config = dict(
    intermediate_size=1024,
    vocab_size=18085,
    norm='layernorm',
    positions='learned',
    qk_norm=False,
    bias='all',
    parallel_block=False,
    init_std_o=0.00783,
    init_std_up=0.0312,
    init_std_down=0.00783,
    optimizer='adam_variant',
    learning_rate=0.000981,
    beta2=0.98,
    lr_head=0.00804,
    schedule='wsd',
)
MLP neurons of a small language model. Each row is named by its layer, matrix (up: input weights) and neuron, and shows model dimensions 128-255. Each number is 128 + 32 x the weight over its row's rms, rounded and kept within 0 to 255. Numbers have three digits each.
A block is one neuron, or neurons of one layer that tend to fire together. After each block is what it responds to, as a language model described it from the Wikipedia text at the highest values.

L3.up108:140124116119161123096075091159156103199051100143129035095178143140108155126113098108145152151133113121157119131105138094159130157063075132136086135125110090111126138088133171107101147136163158127145153137158113067139149136086104147126163111133144123150126091116176128150110143210096105136154111085122213167121152140125082142101079119124109081149116101103142058204048141154135106101120
Mid-sentence "of"

L3.up293:087082137107128101122138111146178115126109171154134099133126038098106088157061192097159095097145148090106160107151111138124171087059123112111112157165158162116087097105136121182194151159129125073064104119148132099149142162131088139117119134161094113108159110116068121123094163137103145115122079175125172128102193211192127075153156141119112137072135094106157089116156073131121104144146
Word starts and section openers

L3.up360:170145054134167123096076118106132093136137181127126088094165142151164138136168116143132223093089151113121181196127163139120128121190081113112130094168134143120144139083116118101105135096134147101079150145134122068121113106123108076169035160060104147138205089101181154131091134176124136167155203125136144114092138171116120096111126090052102117103115100099132127169050060110114142081109
Before a number

L5.up54:120126163101153135130137146127110076128107160078138105150154059131157115170153089098111154145098146087090058111139143099129127121183178215139147090138092089130098070095157103192141092154056118107171137111139146144109113116115084138141157130098135126124158162071103112119156153120120106115099122119086155111145156153053155105154079116138120089139123096148168177129143080084106173131123
L5.up371:135078120180126095095066128097142124118156128104131110136143111138086108228106199103111165124105146158157157117108131123177123086124100162101148188162114110118031064119113107147171146138095079125098124112118112131132081076145081088139127135148150071111170106108145111143113164161180165164124170134150140177093137203173099136141133097067090182110083148142161101146146152141163105081135
L5.up375:095111067152147120073074130150143144114076131148093128135167087090165176154071148164089179127134122150157093158077163120141082092139075179147175126125111085132183085136137134100204141173119147130133147069122166044143152084090119123139150131165149126116105085078111146067112147131103059110108149105194191136120155125084109126161148146143110114111154071094124114164099145089108123131199
L5.up443:110124125111227102130113108115130131128147158162149107120092058151120102111110163044128094086133236130112111111107181089164130165076120175124113184115150041117102132075127097133169115181183105128100079117150183107099151120138130127145157115160177101164137123064121166135125165134135110115086168150131148170153121121114082085173189155108070188151158054103110114114138122086145131192120
L5.up719:142145118120164129100135085113198107157118154153185112132180111166198111128123155140136161083119082140101112171114128137157152109155138111190113131180135123144108103107133136164088151157077197085126084111172170099120131163108172139133175096171092147141191138097094112198135178127112070140128147043122131125150181087069134212088105141126098086073130094130152086114072087117103113157138
L5.up868:137093151143123087117120175105199118097080115151114089133166076144138118145140125138107139073100146153131112128128129150105124168141097163177155080112101186123086085096147076147200239188118144117131131095110132130120041139088097123141191084145103109154137127099131119079100150123173110096135131155170210150160124187150116110144145124152133110104115103153098133128109159105195162090138
L5.up891:085091173169128115116122123122159112112163167128169109142131077131115136105100128097107116168166181111117174171159181139167126177083085187167115120119118129116096028098140162127178154142103140115083131082110194115161106072107137126109132095161146171176185093068143171151116110128078060111154145163155129142195195112114092181176147147161134103134121083146127109131095110098208098104138
L5.up1002:116098139098158166121155082085194087146169149153121153199137070110165139167145163152114143055127147176137085156099132055139114122114138129138092060204102113163128123134142141153139141163084148139114101199183105153114133120160120108149135076140137161097111165158128110062119131142111106115152081107120147129117193070178149081150118106168128097090149090090195144075105112084129131060132
Space before year

L5.up106:178151134143093094126119090150116142137128159123133121138159114129120073162174159131086136116112152140163103148100163180134069081156097130100081184188124115170092086109039129138140070099092184127057122130154131129076111118084117044162158136138123152141184133130169140123041171130125128144167172149143110143095157073151106149127151107079092114085107116117103126107124088064176094090118
L5.up156:044098141097148127113100100155128111124151099121154176165154066113162138127191148128131140121153165127040112108106164156179167135102085157123125153083191167125136155174088123153181115142115052140054099075192092130129157143118114090132180135158132121126196134110153157156126119097097068106148116117181147117134188124092117195146140103085114131061093145138129112172165131101149132146142
L5.up420:130180124135162127093126102155082123115130158130157096173133117150139072200147137171163130144113164113137116120085172128203066054143125099128127163197146093143138093124083115124137105121130140136123176121221080097086088144084068103174128140105167122155130143169121120142049151171085101117164173123143141131141159097120108137131168118103124141095128148107137089137111090047133075120147
L5.up432:042113136057116086092056121123079135117205129119153114147147130135090126144107088142086176172114190148102026152090150184175152127089147130132125157144133155117157152147095104111161164111060161132064144162148134151105115183109146161145173115121176119144173121136157110152089179130088139109185122127144158168111105162142126152140131163094097126156171104126153143133082126057151117155171
L5.up560:159080103147144049147092110152093127157113120127121097158134124102094103150168215128172174129107168156159070098082170116171114135069116118104089157154127128120019150146136143152150165106072150083027158096125121154145134123138125143109133161201133090136193106130125151124127175087101143110166127137139127102157167138194133132123170090103129165118097088146144118146159139136162144159122
L5.up680:084148110150150169107076118101173110095086198128118128148126081115145103140178169118114152110029168149119145105160167078199115148096122134148167185170113133159119111123147172116147077175168129077125077099158127114096084169081063120134103128143129173100135160101122128152126134107150093124065142144132109175142202126114145143143149120118090141108114125118095138132144084067139165187118
L5.up686:080119165127156114147092124120157115135140173075115143215156057113064084183132199099112127156112172086098119143073101152158149100150091173046128170141124135125153132096138100104149126189111122153073101128121079127159113176166040105192175103113165108156159149122110112128127123123074111136174181137089108106154190118155085148144077123146083163104070126109120149171150114101133126136091
L5.up993:130128149125166125122114157104083129117128116122140119184177120109159138113125171092162055101107155142162129125128148179143165138102081123117125205154111114087135141160084124120143119163050108123080139080123080137088095156122115076084112127165158106111159124131158173111134141136092128162122148120132170184128138140167098109174114099130142160091097094055091110165191082115170106137109
Range dashes and "of" links

L4.up333:092111133110117157094075147111108131127071164129143140121112094082118097098184104129135089135050182148076079105127180090127091133122077110123146146102121100159152133105102041140167164204059127120143165104108138104135088121116114120126124099115133088099106099119202166179108146097100098105098143135124125104174135092133130156138101124120095090141106120034134120164128162102136150119092
L4.up481:141097147120107123083118133168102150120121194129146110103180006149171086124086170111172192143136150159142140125049162084101150137105137101122076131108096130121116094118145110161203102082112065111098204084154120146172106149182091123105130122160075150115130152120134144111114189100120121131164137148081134099167185193172110148132136104123116162100104103094142121160164117104139163161126
L4.up592:118089132122147121157081150172125140167088203063168112137181129147144164176136128074167139160163171136085130109081107148138119077110083096140120154142121112139177103129103164173150112132167117139114165115115110117144158164172086080129157111130163095170137105124130187192133205124137156162147193101095137120152085121116117145106169132097094083131138140129133156127147134124163194125131
L4.up838:079104127153131135095084068135144136128094174082174124165124069119143115131114128114178212181144144135107101127067199121113156064092129133168089156169135116156166107100133138148186093165134110146181114070148117102132139157169086065129137117212149169103122097091104186139138219114114036161089164111081144150151181165119124166126151088132094136111136130117182069152145110134141109132156
L4.up961:154157164066185161143156137104121165145101176057127114163138120089088150104102102083164138159119105131195153142072168132167090142124075157142094142120106123147126118128158108060126103129222136107146127074145119112113154090174105106074059131180112116176123120137127161183161165149086124124095180101079109131156188135185105152160123087155098096096140087068092134179155149142108153152123
L4.up1000:037155093101192179135157102089127095148085114147134105204138090098178066146138183179160151095132130113122097182112177130180100093172108114137134177136129170159155063089164102090114133143169118141124146125143127140066080101102125109155099123166152119148140132141108150129043175135136078141134159031174146128141213062104096129133072103127077144115101104130087088144166092126090114098137
L4.up1007:197129166102145128118128119154092141145097178141138135174185111112160160124106108141114107062046175103145140171123153111191144112121143077092154158099204166133082180123123063180152108159151089178111161126115147131133155120125117060172149142116141133170157155148108154182174148137125110118115196102123119111119113123124148061148087077115115128074127095119106123170113084114132138155124
L4.up1015:110114141097168176153137166160156110110083143095150130175115109096093112113135136112178179152108217103166168131040139156166116138106103106093124147120137091163121090078170078047161065141128198111061129079182133121126088158161092094142119135155132089152208129074090125125099208132082136143108234102123130129094174114132090130142122066141138159103133134150096134156110081103125140120143
Linking preposition after nouns

L4.up88:026118076128117108200101113129124169172144100129189115139143114110072079089132184109108144107184102079134086158112180075107182127127120071142136160121116162129101131139101097095119157134140120114126133156177117143132158168140147148113111146171133114168164105108138136104093129166101130099151108111120166098112179126175064144103118119168140107152117087165090066138087128126142139130123
L4.up94:065135188117147145099192138090160171125169088154115084148183129125105137164114181124122097112160179100092090166144210100096107114145091176135120069104081134134124117147105069133151168136105117171163190168089128127127189080082153093100054139133114163185105112163164124128138150139139131134130112061120118129159130107125164130176108135119145110139067096118090129146015147116122157117141
L4.up348:091171134155133131175158113144098158163135087077100125151191181094105121128173152103128145101178070077102138128163175075150099121161086131096127192098167151185075082100146058112091116153205075126160149107147118066094151131065132094149080107132152085116154125111101073125140141106129138142145155104140156126125182139144132190118023160112121169230132116115216158132159137151090154185125
L4.up484:103154107100131112135155135162153153204110082043118051145154148117074106150163160108140196103126126090114155099116199144182098154172119135104091086119069118176089095053121081099127137165134143123109149171153132136098132118146117116153094090181149133176136077149107144102122130146095156152112151112121100098120168092128117121105045117171114156161048118129122172126088132100118124140161
L4.up583:113148166123134093094050084128179075181110149131139097140142168085091159156084118132065107151073127148117179200132183093175085111136132141122089118103101058109099149103086155095079186126144109124185145093163162113125193136128128102133124110087139115134141070163124161112103106135126156111090120157104154114088136171171101119160071118157103145098196145124112074155087158076197170129112
L4.up708:129172106059157119138110121104165186121149124107124137122185192144087135213127096127102119135125127055093114146143126131106144119091142143119075128078193141153111107086176094144083126161119031141202122130118086153126095127122152080111104090103086127095150068197156097146096166202114179121150138144127124146149102120146142114144032103177119163114133118186097130154144151106140108184118
L4.up823:185149150102154120121165113121199089173056090014113139147130187090078136124136106109159171071138116104105154126144126077174116149097143136142094103120094134124148191057117101093133103079157094129131150198123110108163158143113094135102124142143140116178122110127101147178105143147118143136142175068125187149063127133134146182139157130117098158147102087119144154166154129088113130138108
L4.up948:133167096127127098153132093159172131174144137125151118104150164114093117212155156106151140188110109114143156159090096141142096140096122106120116168108134143168072200102096127104130176152137117057068135170107136121139146156084119175124141081109147085056189173148110079154110136134094116080156147125139164122081180171148147101148088125152109144127106093161149133128110139129127126154123
Word-start fragments

L5.up227:120132125093153108140155124079102147082152101133189128061160108088194121076120163145179092126146146141152112156121071130111127151112073167135100147150115176165153159112061111106146086134131109128116135105101056121156131182143090136153139095118149130184147126114190152201182180199138193109105126153137163131103112083177109138157067100099146145139112124158073128111094143116138122147119
L5.up284:060184147183131114074149152115137176098150068171105141117130133077166090098149140166151105084131161115140139147099185130101104083075110145110097122098198113161100204114114175177125121099147162127140139130083119110131127130135116127124130132131099142124132085051166137203131093104156072142184119094108175118110111075117131129113091102090117130104137152102118089138153061110115133138093
L5.up567:062171068121170102023135149121104091068145150126148105132121110104150179117147074093098121117101154135115124105092153110139175119139151094126169142076127105107143110082073194141177123089122155133068160116107100118134165202133117158205156124100146165058160118168198149139053156156120138059174132156115136120140102157109067106181139133116109143133086104132133134192153140131179077156144
L5.up640:141195066109168160131117110176114149133171107126167145156162171063111184132107138132137167131130142108163133108116154118132118132076089083152073132127101132192183127112164111034070134135118081143150106110126106125084146115144106160113152153111097128090158168090165131161112179168103089117091122073135143147166114116137119166105122125148105097130095099058107126175093107110164135119111
L5.up745:149163088103095147172153146129159153065180117100141146121117142083081042104123199093161119091113217129135144170063130141124165175060063147047146155090150146142141137109089082154138186141112162115115173116151092138174086109128092121145136125140098143133183119105149133198158157123096177143120177101162142164171088066153112126110103067127111103105141110097104118132093079084146043094114
L5.up963:149122077101190126038076080096076138102109159131154116142111116083146151165161042102153116112089178179129084145104156113155083171059138119161092115109177162106113145072096131091146153123105134099136095169094080081152114141125107165121147163126153187129126124132211182197121111200130150015135114118095179195147096097155129165118134040103066091087149143151124107183109101153206106169149
L5.up1012:142124117134111112102158087138155126104109075135167098138097187123140145096047096130117165038137151110152119171128126148076083132108115079108105130120143166179126099081056111126142183152156131079128152142068148092126104133163107138135137089137145175144143134169129121142089121190170116114158124126145185163103134130097092173156066079115066134106088104114124115174160113134174120147147
L5.up1013:189160143129197108115164158111174169168152139061163094218171181093083120124122215074137119083137214091164078153116110171146133139137131185086066128155142192178126132067060117053169119146118127088087132117144109128118148152150122115161111120133116102098144132112138133134134211145142160128134175133138156142103122092121074108115101129123124126095077128060085126165108119109118110142132
Table header-row pipes

L3.up732:116102156063174157109092077081104136094125121121160146170141119146139103167093075123112101143111134143151165151168133164126138085066113114126088092115182143121079135122178117146134148191106186089143131108138077103130072160173094123101164096110123155164132099142149134147130137160146127068156087150109146155145117123153131197162138158158089054111147119106115104172105150127183120154149
Late table-header pipes

L5.up15:083146120110114093127128099148157133183181076110187105106123137159111077196139146143151209142158146071082136099108156127133116149118173083121077107132150127149085114107113140138072122122135128117147111133075155116145126117188150173120140122116088126174181077163115105126091145141111118086133168150086196177073159144091125168197167123092114066135126092105131090169098133126147123132126
L5.up280:108146163151098135134132116165154117126147092067164048104179112133054087110137188104143155114129143128133153121154123115143106045127115128134068092129109129156132168140136092145113150142116131079166189166100149093092145130121136117146111068111075170142140125135089165137121120113077092144148160119153158090145163112116100114148095092144138145179045055090143127096008172083156169114161
L5.up437:151072079109133160162114118131122092183083220129129101080149148153173090212181145110149149161139108163140144130125104047114111159119124166141150071092116158129126128175111077113138082124130091104111168141073176076153065097109136131137129133117107110122110152158156137163114127124138087114157136117118164115084083134086166135112096130079112117100121139160169142118143144149137135105111
L5.up447:156099042092108141061118154238140099146123175062144103114119145133126065148118102132146190106080155107134157135090155114157120115093105151112148070063158157159125138159086100139141125090105157084126133175036108065139155151113136129117101039131092148162136072142114093110141148146129063138110169112129153141042115180124072093153164100143115147120122152080195161157071140140126125129172
L5.up538:108143108128130132171085074142158111137129094107198118099123138169121140118117183180168175164194124121134139191141109137137153129182047054094100144146112132080154163091128085125110166130139195135107155205167087133121122046130118093070107175087131126154118149173190179129086112163086165148115188164138128156096131062093093097050113133099122123110140121135138073127107121095147120096061
L5.up595:140162118131102137148166138096143143179086108132150106129128190075116116138168148098149180174142101134139150163182104095121121114079151164123098118081087177072077127069107064143126140171159133140086164143138093026112154170161079126180153151128131112131131153135093163145146166162127066142160177130102137128110150060103169116106125055094116135119125113138115122140087087122161131103130
L5.up748:148127105120185135143117091152150125094109114077176077134122159109106084133142148163115172095174114100086109173119128107145103163129111111135108064097146184171089076073118115102079135087069158104062116192120131130125166066149112116151087114119113145163158141124128199130068162122144148112102165120114160145097093095134146104097102130141073149087094115099146093156085149127202144076129
L5.up975:100119103139133108112108125138161114190161163124131101117176109136081180133160148173154103163135151121133106110118116128123154199151114128144120070125121179152098142107108145151164083152125146122179123152065117107108163059117161156108171113134134084143095158169119139149133117182152181081133094162146159103126064107185142118156126138179091123147125072095173145154102193167181176125141
Word-initial prefix fragments

L4.up112:094139131205135121158113137096130133153169081118101106125128091076096035163124137154109118139176091127149103128174154119131130167149137167133146177141090144140141032155127077096150121153207156137118124141145107089125046140126110113175110124232090111082093154069155107125069144117160094128145215124186165134122145064109087073118149056142131124140203093117101084174143089109108098164117
L4.up359:125133141111142081129090059121133138135139056165133103165126130105105092105145153114099110082137098119104112153127089104100182125126125102135140105141156117131071062124167106175159196134099126161125124095116154100178115168108143130184118136180162116103119103098119108124152099132175130090110105171127109114103129144155094137192162097161147146127105062128182156120082085143091164159145
L4.up388:080186129083121095092147173109129054156159116145116124143156093124144104193088126137143182163159113148093103162139121036101115137096135118126129137118089108162116064112163088175147134124093157113172125079137179048127148163128105139147122096219105188142156131081102063102165218153122090098106068078121199111056200085171130138149135099186110144091128126122168136128126100099107117109146
L4.up587:167157076176136115103130152078146133132113220187124141124148110136157084162115173134151153160082147170121177147156127140163134164123129179133142147144145090128163007086138032105143127176117120148125117098141181083161067111092103092142143130159073114130156109071127079109116155146108148150125175105143190159106208121122122165145104102125104109143123115108118103124097111128118140122111
L4.up609:096122102166095084160090119150152178173099137082165130142173067150155121163102136142098209112147155146123097134087154122103094086131149149197162145168110123127173072127105127178103095097154119108123102159174175102149123196144144062142149089199127147101155063094105127131145161168149170159109151106073162164070155160101159104148137135130187184148130109106156096107148109123120148052140
L4.up841:119115139177077115137196141110165149156144123088078168143128055071109139151112146113150169120157116140083121155143139130096076182160147087082154114150124187130153084102114056127172105122119135112147175133117143067116122177148108127162098116150139137142113144074073152138146163126162107169143157117147180170096095139105143112112145130093067151135078136161169120125143108105059134136119
L4.up866:123135176126123067131139088125148112192096166065098141136123071158105118163165168159142169151079160153084180132109120122199157113137115114159096129101169112128121098106160128184184119148075144174181131108143103108158119137132132083107143125142136160101096117084086179108120212126079138140095135148097129174118140132129189134152096157108122056117124102172176118101128145147147158123123
L4.up896:123152110109157113146169139116136135142095175113085111140164091117155101193124157131098141143091171168130102174128095137190095142142145197129144137139112089164155041088120091098161114146077152111090115118200093102097121150126116110166099065179148090119162115143113122098094198103089128167075136034168150107123136138121085126110150117140098111115153103129116124131125134049074091134171
Space before years

L3.up992:036113159120131133109096138191107121159179198049138122135157110096150098126120098156091116228174170151096116150147136140109174082129169133128102119154158116138205113110160168120088167150153080159232131126149121086117109140028114083078128079056098137139145109046141115160149146140099100153129099095104140115098144127107096131133099180093098114139125134140129155141062137129147128104160
Head nouns of noun phrases

L5.up45:153191108128141108107091145166091136133153127131118111148112175127076192142135156131176173163153083084105084138172145076128088092135128127187121070108138104100162140134132107136059072136197085163197145222119165106085120130082100129103099083168081100154203121136123152123120147151089138099127127067130129125087109104130130119162123157132068100210082128125184149190131142140158140123140
L5.up76:072095098067087147105136198138166154120176163083153108123100142157125141115120140135187173119191128114170081151171128127144142119105103105143081173120076174097125069122161122177185131104092120123159181174139117090074130162119111097144092120113100173104177193070159114080155122157091126175155159052066088130120115079179133121091158132114140142127074103137146160168123156118169195071119
L5.up468:107082128088124110114104146141153142108101118191134088154064089107112084082151091100150114078142141165173080150162128129110122046059162105119103143165162134139119163130015100112127110099152114134127093157153061104169217177142082126124164133128135174119221137152099121124109185185117108132103122119116123157149112134117159150123175164098121135175134106095096137140135154102180161129153
L5.up580:041109130103157118065112168126139175167128115111113128117127106140098123156135122095153134114169165114123103121112124138131099154101130124183111120162089105134142175068126118111118172167132102078209114115140127113136202172091170162136134124127166118164118114085135096172185133139124068114139120066090132117119140177117109166121153181119090156169102124119138121116132111163150199152140
L5.up681:173176094118147185160061162141111121131094100097159135107147088124132128076146165104175095052125115117096117136173146120120153109167088122124123102120109134135114152089115111171142054173197133128165144177084146154180100082136121145102071129142102128208174097135087097166129097116144155146061140071137108152112118146165130126117149127113070106150144087120106125167058126133164174086134
L5.up771:176155126128154167172116135154063179175167155145141107087150074094143185128160151126147114115150137097146085094146143139135152126113090105183102121159062176106151081111057019078157151194108158148201098185208116102113155130154135110147099107150129137154096164131149175106137126105149104131065132110145101120165160150140138171122153150144141175183159101088146144131092130143164125117112
L5.up830:132112145094176140147075162147098153099151171157136078171143062101207154097112137097145107104177117113165133166110207104146117119114080135154130181125078121168097090065108141166135141175187135168150117118154126106192131069113126080096104081188174123166127057113176137128110166145103132137110158112147107149142092116164097146125200086168148178114081109057123106174121142082159085152147
L5.up966:120150089122146154138088155117091179145150180123120127123200152132100112086138127132084154118175118097159070144106146109116091122148057125161107158113148126152102148049149162128157109135217136165159138118131123110170137090081123084089128119139132137106158091138207122166083144132081122130115160024104095132144039101145061122115174101161155138132120122175067102185082118118167099095116
Compound noun first parts

L4.up146:178143080101131107110144167113127127159117162110147117162128036075143132179135128129128161093137115128132138157138086109097154165060119131139052093123153145133181162129102190120163120071134162136110188177067167112104096120162109113101153145170087144115141098140114165167102125130157130117161166155115142179070106088140144109147161118133115105122113139103148132132158068180154112148163
L4.up266:094107134165137121068044143060117106187061131093147111154129149119127133129179119139121134147112147116133091113077141140137094164090104154105078111100158169133119135114066138085133137075117103067071150101087108105164119157132116131125125145126124118128136163123139152204061140146108098166128158136139158137133093156159123165134134056120148114078179123120130104192110060109126094202151
L4.up571:118175110158109178059124145100170081172073178087113099134133135104120126146152137134175230127106135094151072143142122058125108169099090141137123159113116116143116096117126123119174146137101147115129117110126121087160149183125154102109186081124103186134132118147118133151138150138103100148135136132078182126073156109104115122086092091149125115137133123112186122121138145146139092047133
L4.up603:125089132130175140118140141109107176148112150089214128126142091126112141145141132146121166095121127102129097168188093141197108126162109125121074106128113170120163117052071088089158070073100148129081146174140111078129123095110157134083097036117128137095127164113175156172162146108130171168143161110084153181129123142093104123112106110083096118079114103135165158136078086125068067112117
L4.up754:128128179091061137097164162105172133099161117095117134097155071099104140106106125114180079076169147117129164116143125150115122066120173117172104071140131157201163117138152089142167125128088104148119209098157141075145133107133108124118076092162131133104174127088142143154107106143116103097178141123089141195079129100133091155158158152096110141115131165125095100164110102136146159121179
L4.up768:144058147139104189032119061125158122196103150111154121097156163125122114167156130144143169130117111101126109145148108117125116174139145116120106089098178157154104135104108136121169169093075165081116152144050124068173171164074145135132140121110133154099133117137135109168087141118088055113161131121153190104100090122158085125104158101116113143092168134111166096136117109151136101116165
L4.up860:096072159103090122205096132128158120136129116126184166137179055124144144145168082074097145115142090077156082212139143121171121157094065148164087148133175132153132141137098168121132140171108129120123140140117153088159114119158100095118113130097150111128100107182160115198141173168063081099228110070104141116149110113119099180113078085107137066046139127155124120157123076107115118175137
L4.up924:164126131111172167111213113108162124120087163153140107105123087157094118140130097129199132106086109102124136203152105093149116194162157185132130125095155191110129142127107140152119155136082120078098137137076194061107130131121160104147096119124138084137094087119145067140137164145152125157176153133102138149117125149180132144147193077155119100078089116133147110109095118164132132126130
Table header cells